Weights of a small GPT-style language model, trained from scratch on English Wikipedia: 25.4M parameters.
MLP neurons of a small language model. Each row is named by its layer, matrix (up: input weights) and neuron, and shows model dimensions 48-303. Each number is 128 + 24 x the weight over its row's rms, rounded and kept within 0 to 255. Numbers have three digits each.
After each neuron's rows, "fires after" lists the tokens most often just before its 100 highest values on Wikipedia text that the model never trained on.

L6.up746:089122101101183104166152137120119136109105112121106151130144083151140124066058123118148175147138147058133123153114127111182099120138164145127104116124137122088139137099122106138124119133146124093116138127086141062102107112136142140099105098165121155104146069155143130132195172119084109165078161139107142122087102134137150100148124141145157128127136142089132147137086130108098133117132092161105111141159115122151117112094120093136134093130153101147098147161113107128097155138120118123159118148116119138132112093146156120116109129150110114127137118124124153106121115116169152124124135109134143127156151127109171128159118139106098125143157130141139116099117128090123158137097134168174149162136123115109114142068151141103141144125141098130131108139122126137135124097146120
fires after: " a", ".", " an", " for", " with", " of"

L5.up90:081166089146139118149131159145137133087104152151087130169133125133133122188155095150082125144086096113115142121118114120135112141097129115159121172112188105116177131130165112174116162099122168140182125131105112111153140135102135159078086140090109119079113127146125091128111175130105122147136154163156120143109173109122106130129081171112139112122163195107122155139120122147122106148128106155136135131122110132148130113175153159145083138119128165077103093135120117145090136122113135119075153132128162130124115120132091169118107153158140121137115117153114133156123100121167139131137110136123151116095094201131122160116162140093159113111141123116102131130123189174113144149112107138114128138097094115128100118136173122163128129132124121119117122124131098077123123128113160
fires after: " |", " and", " (", ",", ":"

L9.up123:153131176173121121118163145149089161151099108162147103114124164091137084108113143103119118113150168122082132162138126131160150151116150142125150120116115145136163126099076084122137153099151123119174122123098103146100113095122170096144102149128100101081124121157096135117158120078107123129121132175139153173080121158074121089125118153100142135152134121180097127170151127113118123151095113129150110134122102177104122113106105100134080135131065153120147186119141121113163131153134144116161113109151130140149122137139089112145089129149162121093146144093153113113115129123127095115094108151127081107179106123109141115141119148157158151187150149097136128115149122105115146094111155133171144138154127097137149129113142117098131119141107151116106115155125133098107163119158112
fires after: " |", ",", " by", " and"

L4.up166:125143150138087110150137154133121147117183081144149162133118124063148084093144103134119162132185155104109156139155106109164129165155171123130121125126120118135185121143118129147111148133128119144148118155133134159148113097058144110155115125143099131158119093110130121145158138209121165172115137148144127140119116142118124175131128152137131087121123138125125080138127090094153127153075106137119127123115120146149137158144106129136126099119139116125063125143114153108099171177183145170130130125135114122164105152087107128095127122194124132117142106158150114172080129091089128083144104133136128121163126119104143164172126123128133111143185164112134137149101073163120104100158153161101132133126124095089153136127105130127134134108140121172154090129144154093142112119130129
fires after: " a", " The", " and", ",", " A", " the"

L2.up1157:113166111117109105141116148125133147155152122151169146164171089161164128111081116131108105105125120179130123102112153168113113149164118112124096123142171130129178147161116098143146103125081138144089105121112105158154142115141148149133168130131142137075118138158137126124164177116065109138151149141108119199141186118154094119193169135141125147154117120109137150150123129128140125131094160116125129114123130129116120162135088084105123136089137087159109187132129137139107169130116112083121077124103148131149106112150118155126151122133133125122120114155127127100142141138165117135106097150117138089166093123104090120126136120157112108150091133080118147124080111121128141091107109172124139143153106143118094117098115106102092102102079175100148127167171119115077116139156106
fires after: " |", " that"

L6.up1087:123181178123111135061119115183145120133153188120150112177102122097117123129117130137153086125131115119072162159146112152127133152130175133147111133116154160132125128122118150144116122089174105127129098118144106094151166160108114105160101106115116132148102111110138156134113151143075146169108128125149130163111113141101129125106121122123167158140108123160120064134107146133075127177088084154149092124142120134169089077149103142111151173150112128155134164141113100186130102093130143145123141117118110107152152093142120126088099140131151127109107133154133085164129139099151141127080107138167137111127119135118104108135136118111120096174117124147105138108097126117165129095117114118113142147115080188133124149119144122137110171109109164135140078079102118145126128093156156
fires after: " as", " a", " and", " As"

L6.up1192:070111141127133121148146122128119128156138095107071124125123134114140134143117105138154155109146107155145088086119119133130130102148146147150106135118117123143148170177094139138134068112104152134142136120144100166135112119127116129153118103134167122148124131144129154142105166155094114118081111132092108124080125128176108079143126131160155126141108131124154162105082126116148108097097083127159130102151095119137106149124100171146133166128179114130086154134143145130118131157178190130094145125128069113131142139090106147128160159146155158187139143133128108119105120116128158130111087090130155124172139156125120073125166130128121156139140100127104127115131123140129108140082181120068105126110103135122148114110101204108130119157161144110133156146093103104111128161145081
fires after: ",", " |", " with", "."

L2.up1233:128119073144122131136116134139109120152122145092118108135161136118136129161098154125111119158165117124124113109163144105104107093111149175114090155186120081111135146166131097132133111104125141137103104112108128130164135152124121095142070139098117117074197082129139130154110167083098159113137168163149160107148104123095103131172099147122149129156101105133166131123091146131148164138124131167126139080127130133166105104145125144083120104146119152113129130168092108110150130158136125136101112152114148159112123143161156112107092146127178121114131100173117148165093166115159142139112153112144120121120121140155155145110167161119130117147143112110104137135125167161135153147093130123148103080134106119151097107114143126149137156193109064109082172144117173142090116111111104
fires after: ".", " ", " (", "\n", " in", " such"

L2.up122:135102150125088080174163163157110131109134104121121110171105113124127073145132115168130087170085099141157155086119158146148127100112144134172108139147173103113134095117139122128124130108107152107152120159151138136127144135108135117152106116100142112151166157114142091075103137106115119146177170088134132181110104132132152101150083136150167111076152128106108118176128130115092120140126104135123104164110100123108134154131126120095145144147148143142095140148169144115121081158163168098145123127144116109131143142185064120086134137124098126104139138148137159122088162113134161127141107143091139103108147106103075158124114119151130155114120141157125144108111098082123098108117176143100144131095111091118132120149118161125148130153087127174164142159161107100135151145117127
fires after: " |", " the", " 25"

L6.up118:102128128098125099105142110151152137147108121095144099184116142069103160150120112127088141121128132112135133148126133125159141148125115100104132120143131132185116106131095105116099156135143123122115149119119128111138101101119145090135102148171171143122103141133163082102150118152130138117127107085158127117146086146144169126102131081121121140095161093135112099126156140096101143124113078101112115130128143122132143133111148139156121137112133098109133118108128130168153121155133171131147118098154166161130080120120116143133158138168160109106082108130156120112129125121127114106144099143206086080137125134140136159150122128150121140117110101159113109159151103186141108152166134097156142163111172180128130172110135141163146134160101107139139135082118212157150126165126088
fires after: "-", " \"", " the", "|"

L5.up1110:147109125111114040123108127133084154110109105099109129187144162201135131121140124117115144173103119126151146137145113118110127100159124154151134122131125097110135116164134152115130146051127160143099109154119086110140135148104168147111158117164170105149115126125139148146119165135135116101092148135151145106134104137118139141109162101122118121142093143155148126139122136130158084130137104122118160105085099131104157113094124093106083124140153082152157171155113134163144127096112140093161139109061136098103159100086135152142121129094144091094146128153143127159151138096155108141080115115128169101155079125172159152161116144096164141164136114125108093132135121142131118129118128119088098113122120084118088148162109147135115157103125104117116117152122115142122115127106135
fires after: " to", " did", " he", " who", " would", " Did"

L6.up675:120120113128099155128130135111201110115127068153093108137131107120105075157149124098134158141108135184104151111129153135135145123165144117127126135166165094143129091118093119099109104127161096141112136163080130098163120067079130107143128111146093071103088135128149140137115124151112152167125121151127147150128120139073087116132114146120123112176114135177169128104150124164152167134104101136160105143128169178127127123163116106149133161093122084124140111126115164136106129124145091178162124131112110127136123128139143124087150125112172084164106133170161148094128088158148162162133131113133123118156133156143111132110118123131128133158129141159160133147071099148138088132133134129142164136149098150127131138148127110141097096121165148158140124114177139159139117142125158
fires after: "'", " A", "U", "A", " a", " U"

L5.up192:082093152094108154147170134132135134114138148125144095178174114112127140134106139122120131125151125141093184105119103161131129125122176153118063122133130148117164149100150140145107145118126117151142110119120148124129092124086152172115135086103077133096114114102142127103092170142127173131149178076148091145164075154150110114126155120108144168156134140147077114108127115136139100106149091130147143086133154150132158083122116131139150105142118129119100143111106100173111171140134153176134181089130124126115144180152154125119106111129132119122115109181109144113131100121148111116151153129162082106172115100165132109133129144095092103131140182135144108126124138144143147146145102118107121138112121138116132119128137135076103143097060121087105115145133128134151131070103166
fires after: " a", "-", " most"

L6.up264:121161144158115118154122134145146109069079165160135086155115127112166110155122110124135141136175196133102127115113109158156161097133140152110127147121153139138095100125113103120141130132158122083121096139093089140174109118116134133128151134133117160102138161115131098144103140084159098095099117114133096096126124128100125145120145137147168139123139120128121116141109123130128139080100137135116126110144111128128116118150199143142144123173141117132137158109139170140140132117119117087118127102098148133158124095122122143114123150119082116099168174172112083095129131111132146102169125100134122075186134109121103124148133139132114172129119106160111153139133113143119130082175109149091137123135156148144116121123156165111077125150166095129127172140124185122154120137159163
fires after: "\n", " —"

L9.up655:076136109123093111155155149148074142162134101112149121118116155163092117104151160145117110154099111169109179123133126119122123124177106121104086099114127131093205112103172134113140120146142094139164104117161116112115098154165141135163112104169127174114152111135142126143110126149088099092131117147175125155141130124097094146118099113151151119172120115138103165163115104137116104188148135153143128126154064110123137137142103106126130136128136123163125129119104156115148122144093140116151156146141151145107104122148096127104134129170104128172100096115125186086135111169143061151126111145131141133116076109122099112138156145103137100136083151067150141092154140128108114157162111119099165136102119125106149127089092130138110136147043123083125128135110141130135138134123128
fires after: " |", ":", ",", " and"

L9.up867:093140138104136130150150132140110113122116130116101097183123140132079111139139100114153146117142144158119102166116137176089135143135110127168100126144113132140148113104105151171092157134151113103142072117148129124107134086122097096123118114125127123155109096154131120117097161124117126133162196118129136157147032116130120115115107178136115122132090109142137108142135172125132205118100126138136120129150115112173141106130117101140138163125125126140113084148088158130083155093154125117181101146151114120105122117125112135131133126108103141098098172094106104174101154174130126186126129127153112100129138123126112115154106177147110141101097094163150122109128174104115146162099183099108152074130157132125169131151120140104151139120074131149109096143119131099143150145114090
fires after: " the", " first"

L6.up1212:104152102127150090163128121123135132113149132149122130148135171132112091119121150159172155101112145118105147104107148129143121123144112161151121157133163134187115120148156133155099150101090138149139114129135126102090149132121122127117119147147168135129095143111102094135159106134092141114174153165096109136117157124133035106106134144151138159159129129153109110087100146109124129082104122084069109082104136159110130110131165102112073133109114168178123112104136164117127122114105111087099154101139102102130090118163134122125162086128151114128110081132136163126096119155136130127134152129146147129128141105118120099155111152120137149161123101088140122116117124119179119156145100124072176150144125135138122132152127115119131116132165133161126157125116169127146109118174120
fires after: " —", "---|---|---|---|", "|---|", ";", " |", " (14"

L9.up881:138113144145163097145099130117120109115135110150152134114125135137128138145162146141099178120123125141121145108110095098144124181097132150151082121103110141105161145140147095083157122131133152095104143103139102136133176162109129129129154080140168136134121134145172141146141142113142163108155141134164120175113106095112158108113101095107168139131093142112119146142125120138097158127132127118110140150115083112155167119128122101134133122152191120109110124113099138117133105145145114084123112098145144165121089099101100125144116161147159118139115146145119141089167080098149113127109114162108121093138149098125086162153120163117163119120152107128214092131113100096151136153144173186077129107104163103160124110134140155106094100119162118136130163178151138120135126147134124
fires after: "\n", " on", " (3)", "On", " |"

L4.up481:084096153140092152123161133134114152132124138113144126098104123108122142163104125123145167148121071117128144116155114154168100113154127147094114123154076104145115132105135108148076158155152097121199145112104152082149102109132095127170138112161115130121122127141171125133137160137100121153146119165118107120139130117130123139110096133159130075115127148118123122096117089177105116121076069136146128107149139132167114099117133174178171117129104116139172147121077125122135116126120133146052146094099140118134109150086137149117152112143123134121116105113135171079123077115098134163100134133120147172149140121160108143152117161145164161105136087147122110101145156168134130138135156083157133100109124154114151130089136135142114127123156163099115114130132087124165163138078141
fires after: " and", ",", " the", " a", " with"

L9.up899:121139128146124135153122114108083129166127143145131113128135138113158102113143118131119131176117079136122143136095127148130099132145138114116133144129097095139107151124108128140144124105187145110158109145121128154118113150099163115095182126101151132137104155139145158102156114156114159146105140074158123120153128085075105144139198140146128153132132127112124106072114116069105103122093113129119069132139104139163105134115164131129119099157139137124151122120138119160121105108130159090134145157101151111099116154155127123139096124176160120131117113059130116134132111128111140136138162146143094178128121133111135139115128172134088129118159122130103137110160135136149120141085125127143105080137092136172115129146076119141107114186107167108126147094125156127124127124134150
fires after: ".", "\n", ")."

L9.up664:145156152121124156109118145143100109110086110094139127180156179129133115126129099135101154127153147171168115108152112121111152126114136111165128101116161157109115071161158108154139130165112163105111095121144107121134133152134142146083105102114135135138130094147129113135125106084132117140103112137125042145087137140146115137094117131154148109135082125118151110111062090073156137211128114137076134129127096109150135135155135118161094133144147136146103087134144126113113156110134146117140154139107096129096155113147154127118151119144112115135151157119163125127167126151138146126142070113177113133139130129127168105111105149143134149117175119093083153107148121153115119141158128118134100147143108103159128173141126131086119161135116144118126138146114102129129125126137155
fires after: " |", ":", " 3"

L5.up141:120131107123131143141131124123162146116117140109163109153109122147134122112145084157154146143118143108128135075161111099159127089099103090135104093146148141109118101131130124137102134141120097115162149141165121136137123173075159094185114149164144142158139133107091117146136117144170135130145128111127142131135092095129135111133156122082153096158140166161121117161146102132104113096158129112146158135157115121130114091129117137129108175113146111138142123143108151092119158129121105129183134072095098085110141147148129151126158160122093108126127133148166070156144115152138125098128100125129116090102135086136094113102138102125118139119097114153106134137172151132174142166144125164121130149133135131125130098128135181131160082156130123151116114154066169113150072138155133
fires after: "\n", ")", " 0", " |"

L4.up894:110137108113121129157108185118152123150116149159084138175149147174126117140123093119134141106153143131153146153138121145099131156161140132107120159103163101118122177108132098150116140163119093122147117115116140126086090169136120111119106085149123102135145164115117100091113153184132096137134086159161080107137112136126148156152151150133139127101122096115106103106128096143102136097126089149084100099166111123149164095119168136087108069142079106101102133092079118133108149123139128106165158117122149107152115116119129168115123096175137137121122111116170148128136130163158111097156102113141095132136131133105096098126113126152152143102120127087133125177137135139162110146130144147111163184099081147103126122118134126151139099126111130150106128151140158164141060130117134
fires after: "-", " (", ",", " and"

L5.up386:131172134128098177123127120148133152117122150096120155114088135139173120150115099126098138127175124116084129112088118133142136133122114135089083112148095129120109112155081093125141125155115151129119144138155187108163143119089149129151106099105140116093091078159148112125144150128133153203161122148131102136122133109128152168122119158101106156165098119125140148121120143106150106161132140171116090107140138112130110139123138152120128124104120087116167133104147168128177120156127117126194132126097132139091144101124131088095151120127121076143130146121145131114161151172078092104118141149134123113159146121041136141127105128110164087151143151114098120139131148110105160134127156155160153128113122125142164193121115172115156136127140139126086148110173162123132153089120099
fires after: " ", " S", "s", "S", "."

L5.up751:171096141091111154142121095140166071137125125100114090131131154120150121095085076172109142164138131134125165104124126172104097121119136102149121110133115124077135169121132085133079151107127141151132111076142138103131121089141141108110163178149139108158125148117166138108117134114126143095160121138111085138130123126166117148086136147088169128122127129106144136085123140127157149123179140143105131133147122130121093161122158141064168137118136099127103106157120121159133122100115084145122154123161120142135123125122110133137094122122130146130105186132102168136110117106133167103124118122112168095146097126108118128129129132078120081149098111164150115123116109101182140109109140121135100170122119122159104115102138167160117102152110103172150120140113157087109185127129128
fires after: " on", " the", " along", " across"

L9.up1095:137141142127120134138130128113124123149130109121158198156152156083143154117144151143082134164142116117099144086098117068108123133089134076117121130096132155171152088154138089147097130138114159159142101104117117141137140061126148113118111149125128159110138128132139131114179137156130111157126157140095122146094148148143123100120134176135135133097121142083088084143140089175109116172112131123131125131164154089128133139125179172168122117109117143138145070126158115124121132132184136109106118091107148093154120144120168135162151093162125170118127116141190109133108127146144146130097082168120114117113136142127154192122125102128139122123138140130149132148150149140112121146140134121135134140111100159142119124113140075132113126142129095128153120116100189128108104163104168
fires after: " |", ";", ":", " "

L6.up661:149134098131105149122108148071139137114103091128099091157158108135145136115093111131088138149133094144123175119140121145183142120154108128108129112119156125111114139182095141104098136119144120145143129188168103138187091126126127124120151130116138138101105114120138161144153121157113163151156140162142153145106125175114099122169116144140137176153157146110091127119131115142124123124128116156135109100145127096115096114077132156120165067168127138151105119131189115125114124154122103108137101118118134111122099080174067108063096165107130128125113117149124114131106110074124141099147141119120129089119134127162147118100144156157094116124139144116155122116105100131121138157151140145136058135111097127167114097133205111112188103112105128149089134123110155119113162154144115
fires after: " in", "'", " on", " during", " —", " the"

L5.up1180:107161151155104085143111113141168144150141122159141131120127172137117108107118119150122154132123091110107139127097162130133096125116167125102139130163137093149107086109152077135145105119179146098126166123119127109133137110103104078104095123124184112132103118139146153164152144138141128104121119175135117075126142167154118124118151157132136148144118117090112141132148105147150124136132119058115134103081127161120140149082116153106107084145149163131116100140172139131146112116135095113135131158092127136182134079167075134144100167138162112160148141108114098128089117171106103158096145090114091066170148161090120146156113119148132115136129137178128140091117110134148130149148183122133102141124129110157134097126087144109146131109130100171130134131097112134093174166118157
fires after: " 0", " —", " on", " 1", " ", " al"

L4.up923:129111121163161097151159100074141124124091136118136160126142117091166166148146069112138126151139102120129184116149075145126140129136105104127120136115120127132102160105177137141101151149165084182126126140162081152160133113121128090145125099160052112124134143117147128125166136174117111147065104165088131103118161126101134119167139135161112114124110096130146105141137129115106127119185163119098131110181182070159086104148124141124129136143067142124155110165126112154143132160139110109119106122148083126143142145114096106096092106117139128134116127146112101122090123114106120130140093169159119089156126136113109136085125116147140115157152104129084121139126158118149140148061132123136142111146162129116086148110146125110130169106158131101119125130124136109136129161158082
fires after: "\n", " ", " two", " |", ")"

L4.up214:107122113122114123126104140183150095132133149175133135169140080113166142083115154147108130117163145082156127140110096127121070124139135102157128091160111091151127106162128109097147143125137156123192129141148134098162117139139152119119112166103100095125106146112122146092116172130138124152125094174144148103114128122142125138167137146109179119120134103132161169155120129108102144161120162145169104144139143123048147148122105123096097094127133122112128175101079135135132088132164086131127143151071132134093125086119137095102140159131143136110106074169119114097151168130173102134121135134107114091151129167147116108133126143100092133125141141161124118121097098171120114154137138139147116143143155138114116096095116168136150105118118098106113144124158142124127142126136121
fires after: " |", ":", " ", "-", "S"

L9.up986:112119145092163129102135124115113144127086130145127117105155173157133137134120108137154119154129087124126108119119120130147136099112155135165157121136114132106145095135142079128138118143152147112132123106153093152123141106164144131162106151152175127133152107090106142185099096128089094146137085098151133119125113119159126152136128144109137154113085115201106125121099140106099129075107159144152160149123105089140143096152099113106127171139145187092133133142132198097126198107120113125106141072111118125158117118077166089087123110130088108127127138138161116149112113124151141107165103098117144154144128143109144083139144140134132128121117146117101165142138127097139123114099138142114134135099165146116132119138143108081142146165192118130140157150120168088167083102156132
fires after: " |", " 1", " 2", " (1", "\n", " 9"

L5.up41:089143171173152100151100168137117089141124115174089138153132055068140093121119142133117155100141133113086114136119110119101117087158160134131117143162131160157133157117085123129102109107119144112130141114119134119133163131124119155150136141112154160120104174139151143134155096145140130097121116151117114152164170143105142137117141151110092134166166082169133145111110113134149188092105132076186154132143125130138101107156108134122109132141140116084130118149096139183105139125133125075094142150123182115150159148133134148163130125143094075099118146115127128081127148126121151068139157132148113083109152104101081164131108141118085159122093089124096080138078111141175122149092120148141102120120088110096131119096130135117167154115128096138134175142155103147144084116160114
fires after: " |", " 0", " the", " ", " as"

L2.up155:118114130095126162147130150141141162132129155132172108069123098089160105113094144137128149153105122162145077094106142130132143151100150139142136112118084124125154122122074126110148107134131120136146101118122133115172152146144140129146144092085116141099112120141113145110117141174168140090149146083130134107172104168148127157125216120160125089138113121133130151109111105130133131127131113128165129108113115095150136126180095152155119127175157124100133149120153150114136075126148116150129106099126147125160121117134153094132127064136093094140134128173139144073137158133153076117096151116072108115108119112138136152135130152139173150086129095131115073082133129143136132110110144091114116143145098167124137167158116144136105157153104122121117160115169139079121077126145125
fires after: " was", ")", " 7", " a", "e", " the"

L2.up183:170113146123147128115117149126149141114125138127121116132135145112150143113113121121096112106107106112116114138164122169178121096125125125120127153096083109175145128130088101138144097080137130121153133138137115143120134106139131143120145141108180175099152140105100140150120116148092136105154113114166140156130120164153151181112087126169163126100144129115159122153140139098142138095150137096135127122119103150090162140153131150151090134198131147127120128154119094151125117132204145091136095065161107143118122148161108085086114102126125126148110089139123151152135160124130073131145169155150127119166154120142096161139115157108117125096120109145098168116081124124137109153147183091150166124130148144154105133123159143111099100170102126120151154095141142133156124132119140
fires after: " the"

L6.up310:128089103154168111130157133114110165173083153115161151144084114144159132127095122172135117122154130118081151159172083084140160144143119141135144172092127103139151138120146093121151150159136147121130138148078142108105107129135136111132118141144103100095122158103142100124137149130144103147150113147144129109130156141114144130097117143170112151119090119119159102116153145097144115153143158127144123096142123125103175152166091128195110097124103104117130161117136098134141107132124169138148136102146119104098124129100124119092136112177144128101152111142120115122092084112156124102104083118159137156145131145147121103100126140158115132126132108136116167106087137140140126135125127141149105085150097152130065129148095144154133151110109155160128146104094117183137134165125105
fires after: ",", " and", " ", "),", ")"

L5.up854:138086086140104126162104130101119094098141114191144140154091095102133139117142135127100143102135142145120123144114109161087136142139142101115147129080115151149152127133120147134155161121146160146128108094151096110094126117151181121148156106098189118087141130125134149148142122117131135114114111132086105117055133154138156127132133098150128104092144139129098100100128141114126117137148086147147119122115146109140114126133143121105120134137146128123126147154129162169148207173157138072147160106175126165140098148147114069113155167137101088135127131132112126115101124142138107117141133139150127099125076133156136088114134130069146136110186112108166135151158125141113124145194115133150156116099119144138127150085143125165119188183111086132117137114153155106134153100121142
fires after: " the", " for"

L5.up1136:153126091120111159121096111120153117159141097117146098130096148125126137081068114160146148136136115124128139101111118088090143108129107128120159119103116114154148135171148144087115146143111174133117127113103141129157147131112116093139100118129119190100124094123102182111112122121140131123141138127096138143135123123082144109099136140132156100158112111121144147113139108176118142095069096137093138158152100099142179109107077137080129140165142126135133101132145142175116184100110145149148155144143127137139134162151133166146138146144126161131121127132136120142183135119131104153169154160163109142153125140095108113077102084135138123123149142126077129088138145152100103136120127141184135134104128103150130082168128129061109129175108110217136110134100109154152117097117135
fires after: "\n", " 0", " =", "S", "s", " "

L2.up927:134131100138118146122133101156155155096103165140114145193131129082105115132098127143103114109143100164105130149114133103148144121146134141141152114144137142106187092144135117156123128163127144118117142116063147117151137091099133142129145096138145175113117175094138124070121125125104149117129168130177125127120138146137162118095175108126098147144145128111157112178137184144133142127105098110116157149134102137116187137108064142143109125105114128192133140141161109133153157110091129107089183121140111111131127132140082110139134129110103112083123138126132114145107163095148146107116108131101108136138116124107152123083121139153079140140097137129153101121166118123149077119139165114137111186128112168135086076137142148143147074164113163140092106141122156110104151127117108
fires after: " |", "---|---|---|---|", "3"

L2.up1103:121135088143124122132130139142100117159079143099094151167151114110151137139121121144091130128151110133118143134144110147136097136129128147163126128145127113116124173141147127126081132078120126131139105137096134120161166160092134122127098093084114140122086099144132110116131164095076135090114104119150142116126144070121116142144145125123103123150080098085141132122129105139116155118090136191137132100131151175128108088159133106145121072143134063149115143147112134116095155153103119166106144105130141134117140121134160107090104134129173139127084094160159113102149159157107125111141102137165098107148144124160103150153123123146079112165177161119105116129151140133140121144106139195153134108146126167108136107141111131135142140168087108108129163125193151137138111115158112
fires after: "."

L5.up930:102130074115110151170144146122098130113086097117139122098135136186150124087103113150156147146108137095129143089119077157112122102151154130124124134125126124090135087122116137121116126106110114129115135098115098136162169133122162087105113118150149124161127163157109185098132142180146122136102100111113155168121126096158153139142083101120127103156072144139153128122136112146155083108098112151183099162107095145111150106156143134114114114121115141138113135108137154118105111117093114169142127137146148082128098104116093129123114132141152133151115131147129128153094117158130094081156083127138146118151145132094138162141115123118094108144145096165137093139112155157138107119139142134125179124120144105185146097132104146076096156136135096143156130089094125151128126142089144
fires after: "\n", " the"

L5.up1072:171151140144072115117155129112168083086135087131143106143069125097127120127112111136155152087094131106129141131117140103155150070152144118108084107167084097171162150143119108128114088132172156136107092139162139145101121107130125155164106100141135141149116143171131132125116126136125128130148164133122139139141118113152133166118089144153157125153112132139110133121135133150137117140121091105125134113115127149145155156091128116129125124134106144130133141138114135102145137138115174126088164130153154109084163111079091168152152135175147133158121127153143154148090158108100121115088133134128156153141173131117128142126118143149107124085166172115141145082101130136159102072156086134118157100119155153110078091097099137126112082123126132127156134138118097114113131114102136
fires after: " and", ","

L2.up189:118105143165068156128115079111119106149174122179104148136138106123134124105170134133116127160134081128109132153144131182172172128124144122170146105134090068136139185091105134145149115128085155128115144113134121128106129117121141122159083112125149129115104090124105135118133150185121152117133108067124136088105089140131134137116139112137085153163158110092128133118141130154125114085119115141146138087092128151153126133113123164140146085155104167148154149127153105100144113151150094110164115132153118138100128116125129139093173094119157107097112144093148135160117139122107092099130150157106074116093079091129142174142095134112148074125163115095111132137119080150091142165146133144159161131104145122105118125144127162156135137151147117091116144132164114123136148121121130
fires after: ",", " in", " on"

L6.up527:127142161127127149143148119161133084145156144159112144158083139106112159126138138132119092124126107128129152120181091183122106128103092135149121110073157152133117096132102108122146122119156134092125158103101126159115116118115156131122090108186133086154099091145163157120118159169132109110129119128111151122111110140170113145130088060122115070133173151116108119112109153123108134131121094129152126134115094108133137110131113125159129157161139110155118155110115166124124135133107092115139125129165154077101091128074121106103142116136139146147166166085168138135127062086091125151137116148135090132129118097146132119155146155151144111066137124134123154111101108117159137137126168132092135127160075179121112154114125151165115103172103134113129153147161093168090136134106143
fires after: ","

L4.up185:125138127142118137124093118118162161151144109125097072086144175119117144119099113099120111112125124121114123126125106106174119180099136147132081136121110120125159141139123136096102134113132114123139135130060150108123116110098133118120102139137087148138148096140160108133121133133146171126154136126139159178138080152108138149087122136121125160139088131186122130145153137131159115165153088102095114140171147118103153111151110108118147119163069145088068150164147095166171133148179143125167128122149142118159146102105128111103127136122137118073122102155150141119131075131134126090087123097136153122119096138104135131105126105120107110156181079140104154132151147128106154119122128141157143131107154116190147129172140111133134134152108112121158127123132143108150116116138129
fires after: " a", " an", " more", " most", " the", " his"

L4.up441:159107128081125130124120081112131169168166159154121109129143091149114155122123134138146156120134114082127126140116112127105123121153156119112090125158106126149127159110114126155154135135141118126133117157079117135085082079101128163143135135139111127144147095110163126151112142132137131125123147111127143123159117168128142095130120131119116199070107113117189128121119128156171053118164124129122094101089116140111101136122145136143104153118144139092097140118112085146109128123157124131181078146120130126176109144108130132122106120127117145111164098110128107101124118116134122116155145104104144075188154150139147114088088104135097153161140159089132173141127207122141121141166135108102134144100152165131155121108126098115122136120133154172136116124081171091143135130161161
fires after: " a", " an", " his"

L9.up170:116139177103120136104137135160130120144126129110162136177155163100131141097143119142133118136124180157108143096131102107157149064137139090131144170150146136139133108137198118135118100138109151131168121129100092115131113120160127148136108112116125133144139091112126118149113113076104114136099129141142106122149161151151106172125132119135121135125126144136138116143127121141120063136091120161155107159118134150106153161159085127135115178090134137107126079100122150092121154155143134128167137124098149154113144078155139126131161106120116135160151095145142154102087115142079129084145098128163163142162140119132157105112162128112131084128147130124092140157165146114094110093139112112113076128102119192146087110160131118099163103159123120090118111155110085126171134111112153
fires after: " |", ":", ",", " mi"

L6.up9:151165112126087131117156146134164161136124128067137114081117164157149111137104100181117134124120150129080121118125131140194136054136148110144133126127150096130115140101146089128131114148142093107105129130132084112129148128105133131101155113115111137110133114122164179147121126114174138184088130087110131096116155140135109137153182128100146136150081126135126134123133125124145115090109102133154097131110130121139114130135181142110148160098142128151109138108116087165141138097145124127133144133148099133165135098170104109103122168121152151145157111161182172119120164157114125105169128134100130142186123100085112127072129090139089109100146141102069138145151148092168138122127176132112124169108169124119128130116144134157127194109152094172090102130130097093111114131135147
fires after: " the", " The"